config.yaml
bias: "none"
init: "normal"
learning_rate: 0.0102
final_lr_fraction: 0.0
MLP neurons of a small language model. Each row is named by its layer, matrix (up: input weights) and neuron, and shows model dimensions 0-95. Each number is 500 + 40 x the weight over its row's rms, rounded and kept within 0 to 999. Numbers have three digits each.
After each neuron's rows, "fires after" lists the tokens most often just before its 100 highest values on Wikipedia text that the model never trained on.

L6.up1463:503504555444497582462469500567466500433482618472502481459535494458535504479515394506622473411518519532483504510563590497493504460482529462436570537498535500452540483517492529518457501506480482515502548517564502509538499506546522489516539461498575499459525498493524553455443483510435511475
fires after: " P", " E", " M", " O", " Z", " p"

L8.up712:394539495460530542498517526466491474469507529488514479530430535412520438445496520421464547470512446558515499528507510518512536495462520450596552523558492558481471493470484491494475526539539520483485509548528494461420543490529461483468487498518592491479405493402499466496490506519527458447
fires after: "O", " O", " Ge", " Ev", " Z", "a"

L8.up1213:569546516530531499457521464540539449501581525471525451541446471556482468464413506513489479507545533474515476543471472512472568500539536461467544505499458533536469537464440426458503511567491552528511483553473538505503512445439466500473468476493470582588568567521479512519495487511496515445
fires after: ","

L4.up1308:480415445514532552472478420533522520555477484496387540495503563486535505499516517531496478423532559532475496497488518388466521492488552439463493473502485458516498437537626456531548560458475525485547487584530444543509506542442519551451476572515523505554513562533607508504493484504444463495
fires after: " ", " N"

L8.up696:512448551464521466532494474518575469438511438468460469566498462507390457515566501530506495505493439552452571514491476502504514491497495468523496515475522535471463483534443477457499483545454529534560502475438507488494484477541525420506500502506538502541474503530430529552549585485527580459
fires after: " ", "M", " ("

L6.up664:545388530480490502469523507502481400488478451522409490485466456484526513476448574485480514416457455511545510531589542492439477498497552447501493561503494488479523525521458467429530429458485465467492481490495560432543514535509494573522497545511567523508518545479607482503475478442463553423
fires after: " S", " P", " (", "-S", "I"

L6.up1323:501472533400532543475524522453514533423490489505500502505465446549481545497515435414490469432548483532521528528506545607439534529493574525482499526484500469439519529467528533566546549464475526506488428469404493517550474510537546495565540446498526505467432482592504509495457513487455524480
fires after: " p", " P", " d", "p", " V"

L8.up1106:520561513477548447495521548508445480462552410452513491515504616469435494466458510491499532486533544503464488461463534550493527552582568479562486486482470497519493481602463525428577444496525494551607525529525559488513502495496540504511477509479493513515482396517484523475519446553502514518
fires after: " the", " l", " to", " would", " L"

L8.up517:492525567595544440463507563505463524604495494453440515500494532535457467507520484501593546428480446500505529467550547410448540511499436523472505492494526506520522471518438492447528482501507474429582511503466471511468533472484514509574506479476548443436475596579492531435467545533523583472
fires after: " P", "P", " Cl", "p", " init", " comp"

L8.up1068:492477540490452488558566442508465465555501505470441469462509564454528490518538560433472548460489480473469511461471468513459482480466623467495495518455472539459485505473461440514479491555486532458460472521451446451474579511546476480495490502529605479442545528401486567521419517472518477523
fires after: "C", " C", " T", " gradu", " ent"

L8.up387:542508512459460474455481474440555540411527510529526468460483441497567497455501493515576463460458470493487516502521454528522509477404475526427461592542528466460522516477487566511544487530481423470502454473459527513515526487425526525540463499507581490550448456467519506507479548492472472531
fires after: " P", " \"", " p", "-", " conf", " the"

L8.up1197:432447503439528471512515489555464487514545557425542488503491494482450483464467536471495503485487536501488496537502497490500562539495512482500528525563464567450549473563475522452545528512510580526624508515492565548454499510422405470420535535467527571471451565470520536549537489506553556491
fires after: " T", ",", "T", " of"

L6.up227:399502513535492527444550533398512475511379551450521452517536532430523509442444517490485537523452506579501417501464512469540503501523493514521520516472432499555481565505539476492461544415529537531527578530441491487468542502515490534515502489517483494485537466496533519513425527449450507483
fires after: " ", " in", " Franc", " C"

L8.up1198:524513545487505482487462520498547496429487553542437492449465487510450571468518511484498586490497431400467546497491498557462523530566544464571433485430500546470544508571431553443515546454502492579456504496450488438483510518541480514541425493522505492495484502513521508385483465534467489446
fires after: " m", " l", " cons", " an", " em", " or"

L8.up723:460492526551464483510499501501513461481558445517513528485534511490471525516543473475565501506500508497465526456524440424511430459491473411510585482524434537432494512529514509506492524544486523527456499543486523511542459500509528590532489504468531530541530504498529543423620483417399419462
fires after: " the", " ", " a", " A", " c", "The"

L6.up1413:446502509491583513566471512499460468542469556459463562572445467511534489467439448494489514508492471503451470539431452528500453452476576521473473460531523509470474516511507536527500519488484492529438515557485468485516538502484471511455509465564518508472520468508532539444489470552503431468
fires after: " C", " c", "C", "-c", "cl", " col"

L8.up1489:487523587458584484513569532506487468512538481537468569451523502523531526468430533535478530535496455504542482504469478522386451483473507493407526566479559507572454519507504498546523491533435540518497483571495465464549486503475551453500485511483449550514482443473553471463531494511497510414
fires after: " in", " on", "In", " In"

L6.up581:490411442427576542464503518502491510462479444490508475529499529550487525500488476477551472403565517458468488521576525544482482492500528515425491480539469510526476449493539486518613465524494566518568433510534511487528505554527546478485491519554552519478459453512436493427512543506512505502
fires after: " F", " f", ".S", "-S", " U", " "

L8.up386:447532519462490470467491558517446487467496481499534463460544467477443589487491490498494479479467494519557522512510514505519557507448485471500502513542452565498477496468463550434584478571554498485452526469539559506539473503476497502488477545510457473512492535568534488485533435542465534513
fires after: " A", " Ro", "u", " d", " a"

L6.up1395:527522549543566486548573469488506480502488483491473529463543489467499451546490414511485588501463495564493539461498495458580505443549509491481440504508471534446427466495479499448592499435465512525507580543493488480515573485549574560536495523464476491530452453501474512467543546478526461551
fires after: " ", " R", "On", " On", " a", "."

L8.up142:569486494428558536542549457502521572458531460566526495516523455498527479524490538445526560448450504509471563528555542513466546573537529491536487551480523519449513516468557496547437478447579526490497513516488516522476513460479512466507464557422502435454484474482483458513530558450569497510
fires after: " of", " I", " the"

L6.up462:493524493488548542470482412520529502498485512510494533541450523554490528517524524506550490524542485547578554479538464442531548457491485534460437539493470554455450408523443436494502497422520459415461542530488484436444565487499584597545538524513499477548470518527482536468454541434497504506
fires after: " was", " is", ",", " a", " received"

L8.up791:539475525482457561490513526494538476538517510516493436481544453485539435455444575557451493500486442503547477483466515431532493531494517511478497486465462574467522578529438511492472536548503513469474554499480465491503539533512457508536566542514499580461477536579380519533488545551455515540
fires after: " in", ",", " In", " of", "In", " de"

L8.up611:492425475505496551548418507570546543538469575475496403541505460519446530514522498499513486508487548503516554492490474453555521591472583552467478563506519532482437465510472457532489443500517480385597546525486462474528511508521479488540518483495513480476479477434482597535495558501538496539
fires after: "p", "v", "ab", "av", " Cap", "C"

L6.up815:495512522446478490479440512567574478460462501492474495534497484469518487510573456481558471497536501448529467519525468433471477479489467515477467488517529461417547484541516516478539465516469604526542545558522550456538582500441571506540511506415470518442569484536540534452466548512486495522
fires after: "A", " A", " an", " a", " Ind"

L8.up1471:451487475436522485496539474545493489484469492476513398414478495492580463448557502540529574487489505444529477524511439445434484478483541519487517480401510543544536537566533552550561479470569466521485488532506468533477460376518458522489468476551509588451533492512415491507500480436467506529
fires after: " in", "n", " In", " S", " un", " Un"

L8.up521:490505443515475513461484447505434479548523447557496484468447480588488516486472482472529509411544496376513473469482463519565491514567485519473460521566477581484470476585523551463521520552434512455530462526512516543428484500499427459465483475495451492528503444545509460480502472514441460514
fires after: "L", "N", " L", "H", "E", " F"

L6.up856:427475496598459536497537551515475510510441461601475484489494548552448509501482478479571474448489423457456442511548593537467517447558507489482591544477484513450503487499500485496527507531530522561451504431501503459529473443447447489445452505502538499516520522513486485505495508463590530543
fires after: " F", " P", " S", "-S", " M", " G"

L8.up380:510520487506475474497510515543543462461513522563525567463530564520488536514545517496517469479546437452535417501461489470547515493487512467556431485540457546561457456534490511484483503620482504502480552455514519477475531571536455457470466446525474457485523517482504472517500424490483518550
fires after: "–", "St"

L8.up261:560507516508557566561541474468485433441430441512507567520537482474484458456480464483484523528511461497483472537490472502446518501449491510506499440494561475526516528503499483482497568509547468467505495480504456529533557510473451538494413484517447534496503477421486500468546480569462486569
fires after: " D", " B", " R", " d", "D"

L6.up1113:494478521505545505398557454564502474454498501497435525482521509512452459497590490520505477534466524526486450475456526447517389445511466533538495516538482471511537530557499475488520429432495551446483459469493486485552534434516436460501534509531526478591471477527468471541486487501448579405
fires after: " (", " is", " was", " be", " in"

L8.up349:545502454443463497530569544543527470495520523479490462480390451486514473503489560529485476544479483509468455466512546495434550484493561465523484432426510555437524489515507593430489499452487522517510490478465488534481591479498520548466448520584448442510522444542516473610518513459439441437
fires after: "ar", "ul", "un", "av", "u", "r"

L8.up407:487493584435565483556497554530579475522493444479516503531451508532539519512427539528543482547495505568505463499563537458476517560537483466550464513481546470475498459500581552525518512507442544505564389446495496458475420448507522502519500571519479476566473457482461564535562493475489517433
fires after: " h", " pro", "p", " dep", " comp", " disc"

L6.up183:494546538443472518496554492487527504540458511520480570502516467484527473539518509503468583517502526524437400477473508454481485512517442479459494521478507540514455552496465549494480465544475616466467466525524412497509579461454518436543418476468427492521543472459478465502477467421498481470
fires after: " ", " in"

L6.up1085:522524558520448478538486517456476559565481509482519492543517494586501486491509495527577549539526455426485501504514512474452503479526547467477494405421539515579523475543480485500466464528547410508505521512470613512521573537480417551528477479496507454481430555493454504546551453499490513410
fires after: " c", " m", " disc", "ounc", " or", " and"

L6.up836:455496564524556484436492440428562487486450408465486501571472438496459475432497510491512515491494528471512560486518530523476447471487485516509509512522534504508508457480564517515585491530476541410511502544584511499519537507513548561510504495504468520572512456520550580498490470414494469553
fires after: " was", " is", " were", "H", " it", " are"

L6.up825:504485442449501535548504475490522447463538460504421392458535443509527492542490505528473520435504545466551476417474576512528408480450527510404503528542500535481477441462511569508454519504506427443479575521500503498526475441517492611501572481524458517480556514538542539451478513506489476583
fires after: " D", "d", "D", " under", " d"

L8.up460:540492504512523539419482484578488474468401432455411499506477498492470427482545559506488547553449505487507517515519547531524463438522461468460517476484524543560513514539522480548464494500529494572551550545485513417529487531507491467573525451456530504544430597514527522434422540461514482476
fires after: " sc", "R", " b", "T", " G", " Gen"

L8.up223:577487477459516514563507449496454524548468470472493525508461521506520552457435415488468497418474494507528498548525476469473504495566496473476494500486476452512538433570448464490597522530504518517492568472510512531440535540505501480493451455537464557538502496502507513494446410523506431531
fires after: " the", " L", " The", "L", " Sw"

L6.up1089:510520565528541482481537420478558495436551436443567485462515469496496553474571522427509523443492526459504488506446492516452414458488517505518519506491496521539428505517518460435522525577501466508494518473546568438552541484462497488465471489489516491455521528542527469531497503541509470493
fires after: " a", " he", " y", " be", " an", " un"

L8.up1372:500533549510470521412514536512519525454459484513511489544480442555512481525423485552474469537408488478481509497500567515478524552454489512485473490482440480466540496441528549410507444533544489451519599499428547526493537481478519494486577487515468488485521519493456439512501509545524532466
fires after: "ad", "%", "0", "b", "yl"

L6.up1056:430496450490529544530509520484461524414467518462499499493474499490511501462458448507510546471487509471542449652484609534564460562469532476444547536531477471532516490543544495568522560523501525541564554488478456536507426494443501486564449437487562548536499485528518496418438493528576488455
fires after: " P", " F", " D", " C", " sp", " S"

L8.up766:512470470465505478513562413508542626480437516566529522476445472472505485536487555504441467534445491481457459545520486496499516498473458415485530483501525511426501531456511481500521493460533509418617517545434556504570472481454504467512565561562476443533576437540484549580513504470471492429
fires after: "i", " Mo", "o", " A", " I"

L6.up37:508491518519525492501458492550454519472563438469530421545493465539523490494577581559528531432465458498532520469562491506434467536529432468449497488493585460463522470494556539511602551600476508477429554529484457575414536512511551503523488490500515530390483505508550490530479500511466526499
fires after: " was", " and", " is", " were", " they", " m"

L8.up1478:466515482429480451468526462568535421509499540484486516556447595548595406438459457513535554483478554484460514512466588494469501461510514512508489483488483444500472501527509500513566532535473543601487553526560468490433491481461451549432422447518490569477554467462431499541478479434451519489
fires after: ",", ".", " .", "9", "8", " for"

L8.up800:493573568491494530466458515483472530459496527539439465497537506499506507513440522499425477530460423430480517507574513459551495553460526409551469440438486533437585482464494502394439549501437508537531435517425522454502485472455487494452472490513470513440548509551556524546466519478527536551
fires after: " c", "c", "am", "ae", "ch"